{
  "d_model": 384,
  "n_head": 12,
  "n_kv_head": 12,
  "head_dim": 32,
  "d_mlp": 1536,
  "vocab_size": 4096,
  "attn_scale": 0.177,
  "init_std_qkv": 0.0173,
  "optimizer": "adam_variant",
  "lr": 0.00115,
  "lr_mult_qkv": 0.4,
  "lr_head": 0.0076,
  "steps": 9717,
  "dataset": "wikipedia_en"
}
MLP neurons of a small language model. Each row is named by its layer, matrix (up: input weights) and neuron, and shows model dimensions 0-127. Each number is 128 + 24 x the weight over its row's rms, rounded and kept within 0 to 255. Numbers have three digits each.
A block is one neuron, or neurons of one layer that tend to fire together. After each block is what it responds to, as a language model described it from the Wikipedia text at the highest values.

L3.up2:125130200112146128111145133146139118113162116147111147125135142073138131109146169120091163148158147168117112145129122157099111145123109157140152130112136145098110093090115103141106095079086126082147141124117155108102125117124139113157136112127177147118137105150063142118135192141178092116150100161085116135126135126086156137159122139169144126130141114089157072164142135096167111111102
L3.up350:061157105083081097139142141189123160132143092146112134156147120067182133118105164133100166109159129128118146154160115150168114127117143146140151147140137102175112117110154126156094123102110106119171151132142114111174098134126112130085144125121147110124081107091109119111159128132166118120168156141147135156134130145107172133128168155174113118154114128101111128103112142100142152160096
L3.up602:118105114078113133127154133129177124153157122166111125120104169109119128165124130156079158152092176111141157127151122124139105123095135127144169168112151112141066160111121148136167153131078193096174169103163136140105128101072098151165114137124142168117127153100104131141154158112153125110160119160128201168111148147147181148112136148138136143124121126133138118108123118082104169093106
L3.up1495:128131088080100094110147141170134098115196128158137119146114160134130106113075162162084146131161168143128104137142123114113080123122134092136118143109124094132095117117083137148142141101074126119150147145166143137115099091099136117166130116134106114146113119139112150145183138113158125124154159156171130113121106156068157169114127146164123112114120114133136075082119143122123161117123
Responds to: Final word piece that completes a multi-token proper name, mostly sports teams, also people and titles, e.g. Rang-ers, Dev-ils, Clijst-ers, Pres-ents.

L3.up427:135093134138143126111118112129115136129128115141155128127155112127123108145103129115105149154130113112117158158134130139115163119107121132159137165138113138163141126127119142148097115150118165110170144145116105169131148093164121051150122155144144109113146146124092072165145169122110095159180129151149141139153076130114145140134138147114142118121102106134141121147113114111126132153193
L3.up905:146132142114089188134135140137108118142132137125155153114157150085123095104144126117173106134137107104122152139141089139126139107129152100135128130163144144107082153143107106091117121108125139106174142156124149159147152092172082124143134124158123072098131106075158115155115153085117124123112096129155107123151106144110120145161129160159126159124125114145151101124149136147124128103112
L3.up1111:118140167122123125112116145137102173136117132134153169144150151067121127154165148111138158080108136086112125094124133120112102188143095173152114146196122135165112124081140109078141121091141111129109139131088144112116177099129122133155107130124142096099166130108081112133149139143125131133137118129106151143169139127119136163168114154133195128155097098151092132085099152108148156138138
L3.up1511:112130148129125120112127075149132151116132136123191138192168128139114117118098157141120110141125170123096159104111123124114154130131146147132069133158091156146147146150148117138113087146135114099140122122121093144081143122134122070165124154174122109119104115102109110131112122085121127113133144139145152151164118156127145147160093120147129167121109098118070104090134129120127134107120
Responds to: Quantifier or time words right after a preposition like in, at, on, such as in both, at most, in some, in December, in 202(1).

L4.up424:145106149140100082099142127134108088135137113120129122130116128165100132101128183147068106108123168124129131146141111125114157114091142122151106167146133139142098131120116099180146097147129156125117171102175149093153168125081156130121109113128156143121105105135100143110156146111117136155155127164141128138137123157106110145146127165145146130100118120168158106089088152104138128122130
L4.up901:121168143126103125123121118150155085137133131137147138173138125115076113115170125156110148090085129107115126134137137127154132127131147118127081144148110100132149117126145079132138178116146136088090145098116130152083138157107104123119118155133122124114155150126164116111144148124092129158152122140076113121148130142082106168184139109129148114124120105128118103152092137112153119142132
L4.up1045:109105104148123127130112143130134094076144125155149138137156083093095142138117127136100084091116170125119105098122127128074160115127134146148098137148131156143115095132117086164142098121128155048101185148140154127170175115115131128121102085134131143101099150129141139096156100133136152180147151165140120110126141145060130155136133112115133134118144144128159111111094150127139119082127
L4.up1048:112093096134150098117127146143134091118146124148147155124120170098088143121134112136129157109108139148150118124158129136137119141143169173123126175172120128151116080119118113165143139136127170150123157114141210127156195140083146147158103112149114148121141103132123129110129124151144159147131135119144166141137094157134141119143102155152146102138156129168122130106096130070181107065129
Responds to: Fragments of main verbs split into several tokens, often the -ed ending, as in differ-ed, result-ed, re-duce, frequently right after "which".

L4.up71:131142115136106145153123159143163133157152126124136165139163199121076118138145127136115106101119132128100127121111108085141122141104143138123110121111122124140087107077150154110115105131113152120086171080117127164136165083119113099120118130155155132113121134166162094158103103164105139166139126127068142121148117159120124133116150137165093133144142100151117095115130148109151125095143
L4.up385:136125071144137129140125120140145089132129110170168117079127099103121108089092167108085110130118145107119102129167110122099133114115144174126119110099081092156172109087145125140123099143143142100146132109110163115123172124127130127168116139120116160110134112189140100081153090112155115132129151136126090168112141139105154167164113108104100116097123106129129096148163165106146107137173
L4.up727:126109112169136114137124130156174120080138139150124120090150132150086149123160133157137150154144114146124130097187129110114133104134143168123147104114083153101125130060149141111163156142088142134078176104108102153102138120143146149154099109137140129080072145143130082135135159127065100135151112146116129115134104144135129150138141182143103145121168112158106130120147155133106087071118
L4.up1430:136094141114092131126138138131155118123145145149156150132130163147109139070126114133115148166169113115074136129164127108137167122114144133136140097110094100147132109098095103108122122142142136135098150126138147083132158134139121157147104125145098102103112091129138122142126132124104132131138156151148083132156128158108143135134144137131111119152147108169144108105118140132149109147176
Responds to: Word pieces after a dot in abbreviations and web domains (a.m., p.m., .com, .nl), and participles right after was/were/be (born, married, launched).

L3.up143:125152128106125153121144091129135109062128124135108134123142152148110115120159133145150132184137185157093139070148091127125142131100126124147120152133115118190124118128154064149123128118126165103139150102140117130167142135122172135116116126127184144139103143169112115097102120115156102130115160132161140129132147137157144088140136082149077122119124085101155122090105153101141156129154
L3.up387:136122101096118154119122099131108120112138107160105158166120119118116116107149147134126119147156155141113154105127120146160159163105189152135107150202126156196105115106127142144122131145115150143135165146151156112129134170104110115063145124148134107108096128130099149118127162145144076098131152123159114141142139156142129105124132135143147138142132110146107118110089135113154147147122
L3.up1370:152134131152113108153121142143124102095127126116110129118135157162088066169122130134110100122152148188136074137157122135076111115133115129130108148151161134133145148145170129156114118137132152115110150072109147110127146139113121106148116138143131160141111118138093124151138074106147129106116173106175094116139137137152146102128100116118089135151114125138092076102151123092150126098146
L3.up1371:119132163067122100121114108156116148133169143136102155129101168109138150120166131195114136106141184109118106094153103136089134119096122155149123134174144124167108132096141115146131145109130159120184142106136142094099171093148138143132086139092122139124081119099111089131110102140164130104141143141091152140128137131147145114166096170146101091085131091131152074119101116132163167134132
Responds to: The word just before a stated fact in formulaic Wikipedia text, such as "there were", "Density:", "was born", "album by", "Total |".

L4.up10:105142149102108087143098122162164085089157105153142110153116107116136129116081183125136090071128133129145163106127111120131167115130156107134145111125120152112133150134154078153159164093073135132102143151179110165097102143110122145109102134160094089102102156092100118103152101084077155110110125177102128185152125146123116122138137144109171134141135083136147107154156126130123129103117
L4.up62:120121122138104104089117101140193078137173139131131103146108129079092098114096124116116129107162167105119146125125151114141152116123137115163151109118128116152138135113120091140141145108128144107096165087136115124116115168109134127150135149148118118115122108089114166108121121142096116118159182122110076168136128152112148088154155166138147155116118119174152089091114147135103155138126
L4.up926:107133126107145134167114121142152087123128091117156136118124126155158145140060167160083086114118119093114168138123089152108132108100116127145158092122101167136155111133120102111154129134099133082166150154154102154102129131099136126126099153114138130077112125125113151114146093098080089106144105148125123171117113128113161123098106170151183137168090111136129131146151150102149119134125
L4.up1448:158127171100113146119139086149134126123156151145104123146145133114089152149111145142142108136132154115109138088109113156106140127118182134139102088156105148104162159106149105085139184153113135148138136095164128117104122125131149124101111129158114133099096124112128122122116127138109128165130134138127153126132137141121157150141118168155107092101056120097126085131096136150118128121150
Responds to: Fires on the digit right after + or − in sports league tables (goal difference +7, −3) and on mid-word pieces continuing compounds or names (under-16, firewall, Yonezawa).

L3.up738:154148163130134128183100153140169103134153137144135207135128143129144118068122155145132173095117102105095128094153127144123140142128135109125173121153122121120099095131089137106132144121093120114140159098116127132072129093145112087114094115129148166119137153089162165147136119119101117117135123134141117137195102146099143136147118180136119171151136114139088112149114140129137156119097
L3.up889:128138135075102155126129115164118143130163077091148126162135153150126167122139135117121089119107096131130186147145132095179149142131138098136128181153100144100103139093075095138133152122084157140168129131131114175120130092112087104118129125165108143133156154120122121143107092116113094108131101138119129160163118160147129167095119128145150120151097123133088134145120149133080131151137
L3.up991:102145185090116104140131143149178133132142145109167141148192134127142144111152149118093158095110115116114162121142096130103114166132110150132127155130086150137134086131072136136141129137092126134162142120188124111120152101098117093124109114134119117108148140112157118140104116106131125122138146125097113140136102149103147120137055163192112127146093117169096129077183099126131154143100
L3.up1060:150136147172114127144144154141122105140131109098130190159109146107124112084121106122100151140139124125113117085140119133134140108122131157149115114134140134127133113132100145124109111157109134081140148121112151148127167114135128104163124094206132118116164138100124155185107115146136107141119111121153107076140116153089139132128151149134128131105122111149092126125142140119150161104097
Responds to: Short middle pieces of proper nouns split into several tokens, often after a capital letter, such as Mal-m-ö, H-s-ien, Kal-g-oorlie, Hel-m.

L4.up359:118132131079123095132151105117145092116140130104159153153131122158093146121118153117118124156132136121152168106103068082134142131094181161123134111140108154160154151119162145128105081185083112152111151104160174130128149095157086098103119185171105118130125102147121109136119111122157100114123156144112121121164134135112122107110097134138159087139118115174143107100154136109151179119190
L4.up582:094106147122111143109119124132136087100158111116148128097165125150120146131172135147106105121131154132133101169126105134094165157098131164159115135141135127102135155111137126157125140162122132122106143120104119211167188139133105085107163121090121110106083137143108182111140137172149105146125115118088126168162112148133140110082103133144112108156129117128168103138122167106146167119104
L4.up670:076137148093115114136146092157148142119166131104102154179147148148138116155178140139120120121117132098138127129200095130173159122151111160136122105152081139120157073121125075092172165141092155126118135117169121141139106112149073110139128101107113131116107199099099134142115117143138135144116127085098121141175085148138149142125102118142149108131126115141148138131153166125158141107156
L4.up1479:081102139092126136117127123149179138139131121117150143125163134095155110131142134143138118147123127106131134126153132122129156159118178085124134139161142128136159100139124130132076122122100134091160146082110158117101184167143091125176072110128111063111135124124134154112154129139135164107146142154112125154150126142091107138112115155131129099124103121161122128110120180119093120096131
Responds to: Fires on "of" after quantity words like most, some, all, one, rest, percent (most of the, some of them), and weakly on some word-fragment tokens.

L6.up750:109143125137130091105124119169138114097128085103141118126157123060098138172086123104110131086127119148130165128153151070147132109129134143170141106132114170115135121123121125122118118077144146110127127091137142122150138144097113172127136148129132137123123109168122120112146092087099176094121128119134106138111062146121131152146129087123116109133107100113132124120146150088124115134132
Responds to: Numbers and header cells inside Wikipedia tables, especially time gaps or differences after a plus sign (+ 4", +42, 32+5⁄8), plus header words and pipe separators.

L6.up1012:063138106076132138109106109160111119138175122111109112128135101114170127155116177140112134136122127149123155144134086119134107136162128108118156193090128099115113106139131158135146171141085153128127139129121129153097112107121132136115122131111169160127149160105153142128149112131127125120123134168126131152143118135128154126104153120115162142100068110103085100135112149136149156142119
Responds to: Final token of a multi-word proper name or title, or the comma right after it, e.g. Forfar Athletic, Carlisle United, Design the Life You Love,.

L4.up80:131146128145122126128125077130138154073125120157154163179143102171115140125102144117131158167095116142141192092194102162084146135156175135142086104159112174153131125113115155118156194115084117122099137137115140151110119103106108118119120156110136148117111104100090124121132114081107096091149136135108097130127106135166160086147157136167155159141125100195114144094087122111166156063134
L4.up714:125114158140116094149111122135145106098151144124157126114127119109129133134083138119153100116099124086119169132162123127119138136105154119119121098155085119142133143149114143107143109150115136135106163113111165123140097132079087134136106127179120112118129148099134088128131101129120124126100127138136123150160122135141137121155101174154141153121090137166141157129110163126107112118164
L4.up1410:136118132100130130153134109132153110063143156157118103110111145150117165128126138131126123113129124095085154148174113151125134090091127107146115154177084144163149122136131116176105099111094137151149126146127090168143122107120110149139114163173164167111131140094103097108117151081096093152167113149112159175124135140155176145109112149141077133122105095129132096126101155148118134136123
L4.up1443:135137165115126151164147120134143157109140138114178141166142117138138129121093133091137141079108097120109127139127089124117125135068147103147109153183133130121145134187089147106118135134134106115141127155178102158096101128110128114112111167159154078104106122064076120112133135120134065146144097145123103132123142114135145114149112169139136121129074095117150087108167138108179126140121
Responds to: Determiners that open a noun phrase right after a preposition, mostly "the" as in "on the", "at the", "under the", also "some", "two", "various".

L4.up524:085166143174122121089102087129121130090132154140148126165117082139112087120090123121119147099164145121123116091145139129142084152133126172130113150128129141136152083100127100157178106142072182168162135133116147122127137121155128149140148166172134135119120123104130102107152148146127134142147144103171126140145060150083142136187122146099176142112136130147149115082138125120140174169118
L4.up907:117161124130147105113126097161134117118170103137148123110159129118136113128139120155084144110144137101155138096132122147122088119160081163139144131103094146129130075092074119147174108089116129121166137124129132115125133123145119120147119127108146131146101159110117117108115111126117063130134085106113121178140081139114151125144111136144127107105157111142115099123149168115157154127139
L4.up1259:125110109141085121145160101146113179079127129157125160148132125138114107164131184157124146140117165166174156089173124133109077124149116133141157094134125141150089083114113089126138166087104156130191149125087091109136142090107076135166097167125120142113085126113133074133114116125112092130118123150104119119151143130125143108104106121166116164076090100139160105108154163113128141121126
L4.up1451:091163117099109125087114109156165145133155082088154119177108118144113074159157160121102140137101169158177133101116112124119060139124099171125109145125102142112089103088089117124154121157061197143185144109148114097115178107134090125132154139104155148116116123110104152099135111149087125146144132166169150095144148171125168119131113128126144116104121114120116110086103129148145153139114
Responds to: Short letter pieces inside a split word, right after a fragment ending in g, k or ar, mostly in foreign names, e.g. Ag·ain, Gar·b·age, Bog·d·anović, Mak·el·eni.

L6.up1515:120154165111127127119109123133128128133139093115130109114165108131144141143136145112116128135120113147099151118110118071169152122183133145166128129105132170175134050065166105073130154135160144134118145091111120188071132092123106112108120138134116120140108162154126154133183148144055131129126130102110106109172092182097146092129112135142098122144128128104103103116127120138141129117123
Responds to: Short middle pieces of a word split into several tokens, after an opening letter chunk, as in Cl-ot-hes, pl-os-ives, st-ret-cher, unb-eat-en.

L3.up829:118126107138130089130119133140151082131126128097137124126122109148113117106076135132094142119128164109101130145165109096149134113091188108149102137130128149124090152079131099146173122162122182138111183123124141113157135099143155162069132103158139161128159109150153108129189165117143125166158145153165196112145147142108133150143147159141135154110130104149130104160098113101182114159146
L3.up897:100114101109143058105113120153094114114135125143156126134113178095130101108068135150093090103148144140106106106145128121115107129186151169152110129116139153114130106063113161130105121158133133121089107118121133139109127111133160130149115093139125153107114102149093117094141126146185147089155138127133119077164110149132147149121154147128130136121148131147111093081129177125177141100131
L3.up969:116162102113136049130124123152140072120131153132134124105130124113086133108117096141120094095149132118093145135167121108141137150114158131165136145155133158127126094075078079148090095131132138117089169102108137118105121088148144155123123124135128162113102109155136114131165169133146139160138125148126104133135136141131151118129176135116103104096132113149152104107121127122158114128153
L3.up1465:113142118140107100139145129168145103123148126135125132106127111098126114146143173156059144143144147134142109114184129121140167127144149148132132098147137139095152075130119130125114126149111181123135137103092179101181154155130127138119109090085143139114148112150149165137183137157145133122176073105105130118135125139149123143109141124126155085098125124137130097104119159100139124085141
Responds to: Final token of a verb serving as the clause's main predicate, often a suffix piece (lives, participate, wrote) before a preposition or object.

L6.up1390:157150130142117198133111126133128154098127167137149145149107138121110143135124131154108154126144147157111111136164121151134135098159133133137121112179131157171141115109091076112101109126144134115157118122166082162106129092157102120169125152122129121126097177136085096137138150091131108129166117136100177146118126133112157124128136134106110084104106100160127088113156121122132104099185
Responds to: First piece of a noun phrase right after a preposition or name, either a capital letter starting a proper name (T in Tehran, H in Hossain) or a quantifier such as various, some, their.

L3.up466:132104129113125132091123109143103109072150171120130104156161125145113126140107135145133146159133108122133108073159141123114128092143116167124160153145111152117123168081146128089137154161100165109124136144101143109152161162110095112112058119136112138130091117099121163150134082120094171110168163146108105120132141152124122109108067096124103113137143123129111103119099151129110108116129
L3.up613:107115111163167100117131140142116151079141148088131131124170149137078146118068134118131145101148115135127148139126124078120161116155134169134126147121132117124113105093133131113126118133105145164116122132084115132107106103170132108172111170161152141118105098157158115145112116109141154143146154148133125188135092141138155113148140150094148126147129121132121094112139148115162130143153
L3.up886:107183143114142118125113162156090135137157112135166120087172125076062097123102141135127145142123142150173131115139141068140104128092122177150134099116124137154096154122111131110115160143117150157124118110111123132129150101128083099128102160119097177111137110099115084156124145112098159134102130158104141158140119128134178130118100144153124141114118122166148118127149129132159116156149
L3.up1285:089094099156111112131126123146158142098156138163150154155154141103106144140094083093148108077146145127140141085120112112136106092146132146122104179123115166079129139092155127145115162089121123144119138131120102088113141126150058124156077097109149123126096125131165151153123111178179134133160130136120135152138168125168173138142140108115105107125100130128134108115123127098139152141130
Responds to: Second pieces of words split mid-word, such as be-ar, is-lands, Z-en(it), Kilmarn-ock, plus words right after passive "be/being", such as acquired by, being replaced.

L4.up24:138149145109130139121135097155122137172150118115118135159151165121149141113152159158095155176112151144159178163174085142105119154124143102167131113134132121148087159100149110150112110072082140143138134124126164100082139146135113130101142178126146125149127101127123124156133151132132135104124156132115169120150084169105136125141149121145131122068083116149109092137130140102145192142138
L4.up263:144122088124120097101116119166151119142151095139112116167123117087135097145111179118126105120149144146139150175120130152147139154158118104143161093093108097156079102087168132123095146112100139106130152134190123129111110113141101095130122156181148132128115149085128125074131127108160090128109128152121152120134101163138162143147119148142148121093094118135149108154140117067166137108109
L4.up873:102104140085133109112110115151139117100152137099086177174121128116123131130112166141119133079119132128113155152153096143177164116157151106143136110138145135140057107114145143135081131132064141117132192124129104125098108117139146086120134141123131130131154104135125136137179193100125102094144122164147178177138126151143139109087144114132170126127116129115126125148097143106103138132109
L4.up883:127146106097125130125107121156112138151169128138119129160133129125163135101119138111122124145160171115149111127085141098122097111139135098138111180127125105174128144135101149172092149119093140098084116100156113106112121123152125149132132090129142141157144129129121117121114136090146118101089133145128150112107127157100165118123164103141130113094122129110122126085135133135086143137095
Responds to: Word pieces that begin or finish the second part of a place-plus-name phrase, mostly sports team nicknames, e.g. Jagu-ars, Chicago B-ulls, Calgary R-oughnecks; also hotels, legislatures, festivals.

L6.up401:101135159127138103089086087136119167127143148105154174152162116117104117141128117123131130138107149099083141090154143093140133160168140149131134137127100135136140121106091160138136130134115142130097097118157102179145137092140096110173127133130107132147118148139148103177154098143127099136158185133114161142112095150099150140110090179171174153115099130178084127153164136106113134116166
Responds to: Mid-word pieces after a short prefix (in|n|ovative, mult|im|edia, el|ong|ated), "of" after some/one, and digits after "1," in numbers.

L4.up898:125168143156146126095129124134108034122151113078099122140129145130099117160091116110141133140133145116146151162176144165157149129116148128148129118173113127161150158121134141134138089124155129129094162061152136121164121151099114136094107115099125134146127125122120163127157105137162094142155137123132078128124130132118124139154112115150122123156139100171114100129104119059171112148117
L4.up936:122171178090136142081119132136107154141152132106116134108108158163118109158149118116097117148111141119149142098121112119147106124140129145154146146148087169142159105132116153108127103118125138122143135090174130095142153148119113150144117141114188093135112132120127161101145167099096119088162186113147101125119165142138161136151131137138128092125107109146131134137122134078125177155102
L4.up1097:099128113068156160106137131141125135101146136095123099128175164165101104119130107109120102105105119121123099123140121109141137127125145132142124096163104104122128128106102114138138133147129114104072165100138185111145176182132123167151130118091151143123150146128113133130153103161137113101114109140049138157144146161141147142102109140154109065156142118164122102077080165121145165147105
L4.up1122:129148157155120141107126153184114112103165091120101182096154187137103094131109136144113125152113141142131103067100131122146145138126158123154130135147095082139148104112125097117113139076142165145100137121125119111131143150118119138141104162138165123116090115112128128140124155100167117089169137134139119148131156136146138163135151109127084113117153118138164098118118122140125146116159
Responds to: Predicate words in stock Wikipedia phrasing, usually after "was"/"is", that introduce a detail: was born, located, living with them, headquartered.

L6.up789:115189164127120133110112123145136156117125110140131133137148107159130127119154128165154083115120145142118160137107087153123103135133175126124162110106157138136121123167143119147114177089104142135120122152124082101095117103124103105135154148132127131141100150102103164152140113168139135154119158156111145144120088136123163080106148134114161095090096104125132075105157153087139168122104
Responds to: Tokens partway through multi-word institution names, such as of, word-piece endings, or middle words: National Register of, Transport Corporation, Social Weather.

L4.up768:123129142115119128121107136173129138135182120127119123133157103099151162139158166132149145100127138106106151171124122121108154149100146106153145150144125127116103151137105105105159162132107135111105126118161143118105171127119103103117106126114108080118148106121094155114170074118068106141131160144109140142155119146112149141104114140171172112113141086111110143138154159091145124147125
L4.up835:104163149098143129098102099161131104127163128139121119114128145091152135134191124118115129116105138129157135160151132133112108153165155099140164130125159139133078117155133141115135124124123130065156164070167147140080104136120065116089114169117133142147133169128102136132163106124109141086133153150060125120132106145101126131103105127134137132123143110181162095120119108105157163135109
L4.up906:142127125129142120139111142134144116086146088130152160124117145099115140139131106141123154104121116077111151142126147108129093120104130147133140127114179141146126126113116061154146174123077132144144128076160148143116121142108103123115099165156104121146144156086118114097134126151115128130121155158125089127137161148058130145097065187125155116123080106124112086109174154081145174135110
L4.up1306:108149162126129151129133124149154098078142089155103151155115147090083117179109107154131125159141169109147148132141105148135085120109103085149174141107125122184128133127149155113151143097107137100154139089142127135140139127100093115116132135116112155122144149152140154119132120107124120140095145126148168143106132137070175149135112145157128099132103094172138123179175114092139131145092
Responds to: Tokens inside multi-word proper names or set phrases, right after their first word, such as "of" in University of, "B" in National Bureau, "-" in All-Pro.

L6.up101:143104148104113142095118095148159127105148124154076130169160102133094144174098167105114138153139145145134122087134155114153164123153125131124080172113084125131063064117100111143177158151148130132128121131134136137137178132099105106117129160181151125143107125130148109123139086153108138172132065139145089163102116142116110136137112117116131153139128100110139112113115163099142155116140
Responds to: Prepositions such as at, to, near, with, after right after a verb or participle in narrative sentences, e.g. falling to, installed at, named after.

L6.up1211:113153094113158153101180075153137124167101116157134135131120148137154139160117133143122133132088121135158150120146143143114159154129143146137141072117121190177133134111169168124086172108085097133118113098145145134122111121098116132116069148090157087089103141096095156112112153116156135102135120138134159199115105139119139094133150137158146103125114112141121097099150130135158138115159
Responds to: Tokens inside time-span phrases, after during/the/in, naming a period: 2018–19 season, during his tenure, the first year, 20th century.

L3.up223:134147180080148096090103135132135089104120140149125134140128141133129137070122117115146144113108154099099126109131129135084117198119158115173133140154095094124116167093162172112167202142121129110086151093111133144105173180112112108150120116117097111120114142129073114102126127136102155170105141169145115151156130148111125122142097144151141121109106102150133138084088150120116139107133
L3.up437:127105143118150133117115144137172130102125110121143132108127163097143109098151092132117144117108153090102114110160125147083134193142091123141144126164124166124107161091120155146134139125094124137157138126123120125112162117144090123152104151119112098121122163083091150089109115136147129140122127115186088098138106154132121112145134157130124146148117119161078151122110163111098140106112
L3.up1293:138124175114104103113129141140121129135130135128133147129133137176160142145178153119141133119112113098117081111137115118150171193126170163158100144129074144158121114142129153112122093139134121173150134100102099130139150119156111087115104127148102117095146154128104118112108133149121107182126107164114141179150133141156151151151114133130180158135122117129151110089125145135083111106134
L3.up1295:130111182116155137088117108128130103149146119150140178162143130093164143124130113154122138110152160106084155132139121152110107144163154134147142139134098180120089111132083131133142166132120114120090126131117104153106128091120109100142139165180144131101116157124114120114122143144105107104150089145145094178144128131131142147139143127159155094114107082138124128119115137118136122086158
Responds to: Words in a sentence-opening time phrase just before a year or period, like In early, During the, By the end of.

L6.up1255:098133113115093119129182131125188093137140078154115172120159125144075127140161148144124113145142141127145114107149129119114150139114130155150162090110093141098133138100148151122124094119137155117140098119119118128123154093114087159118135147162116091090108097126107105116144122138104174155122135124150122147128133147085166145155174099117079105105137094145147100062147155135180135140154
Responds to: Past participle endings in passive or reduced-relative use, often after was/is and before by/in/to, e.g. confirmed, built, credited.

L4.up946:121147146141142142119118086150086150123172090103193137144144122111134129118123187149099126168094164109108120150136133123131093127127187169154140144152149124151147092137172135081108162144150136108166129109166122159093122122087079114145121150162081105120152157111083118127110093093106117140134151140132133120134130152132118109097084186145148148153079105155095098125177135108115132088143
L4.up1101:107194125164134099093113133142110114113146087081179123127114199093131121150088171201128142100092125092105121134121102124140104119097141122155137140145111147127139131139080096100143154097143118107128105109133080177133122150151101133165122157113131122125135131098122129108121085121107117124141131141185143153112144135137153129117158175149129098118120095188141098155161122092151110128121
L4.up1372:132115126100157126134103128138110118122129157128181165143180119177110124149112116133086153104083081141102146180142104102123113143162184148139075114151144126145169125120135110105104131139124114110121114137120147129142142106126133121122143172168093077108154112142138120140150089119131101141120145127130097115178091149127129114092119141108137132111122124157097107154114145098133116117123
L4.up1519:119153136101128148124126116132100144092169076113181126119118150130135128128073173185106062132102135107115129149164129107149106159152131115153107137126142113095132158138079152147103128153128126103092095120144131105045122123137104153087115108079124119113150142107106131125223095115144130087129137131144128165116129155132158130123131118121112115136104103129110115121086154113132119120101
Responds to: Space token right after in, In, by or to that precedes a year (in 1970, by 1938), and the hyphen in Arabic names such as Al-Najma and al-Yawar.

L3.up159:107109138135089148127121103212108093139145095099138127122129113159106163121093148111127137096153111104138164157129110087131128089101163095119098169163128107124155138136166142145103171141134172147120175086167146142094102133116115150133137155128102128125121131115137142117124150135148115129085117120124109117151116128123124154115113167113140121134098089102138113120168131131106167070162
L3.up740:081101139124082129140129120184169134130159115099131156100115103122065185158119148103136113128160144118115191136126110106111166156063149123137128138123096131146111116075141113101128100107101139119132122114140116143149109162118149127103096145139122117118083103126111128138127142124170137125124146137170139143139140122123123139113070188145142123120108093141152120101166137122103131133141
L3.up752:119114135147100087161148177137099151121134075162155130109105134103109153135083071095134135121145099131129148124136142096161123176121137134142102123147136144137120137136084115130159163115101147131138156147127145138120143090086101108132111142134095157110192126104135118162158155100122165130140129163110160121159144134123148135131106201141155115123077109136116102149093101108138119109166
L3.up1265:127115103119099158130131153160125110123128124107113136090131131128122185153102172102146127138186129135143174137141107135147161124129147149142094105164069136147097161119106126168109143099104125082133170093146132164127135132133126131125105144159103123107093082141135087139141100090141168153120144130135142167189094129110133167112106176143166138127102124118180112106154123128119145135120
Responds to: Pipe separators and final digits closing a numeric cell in wiki stat tables, especially after signed goal differences (+20 |) or split counts (2+0).

L6.up374:111135145130102099139138158142168110098154147100112148151146140170091086110119106146099150139132151181134117110161137113131110140134143161172126123133141171115132104115135137158122115128155119144124121111127156137119135122160163117090110105121150172102084106173103134117145100160145143154151060146092169123144150119073118155136097107117153111146138098114089118134139112081155113129162
Responds to: Past-tense or past-participle verbs, often the -ed, -ated or -ired piece finishing a split word, just before a preposition or object: recorded, acquired, founded.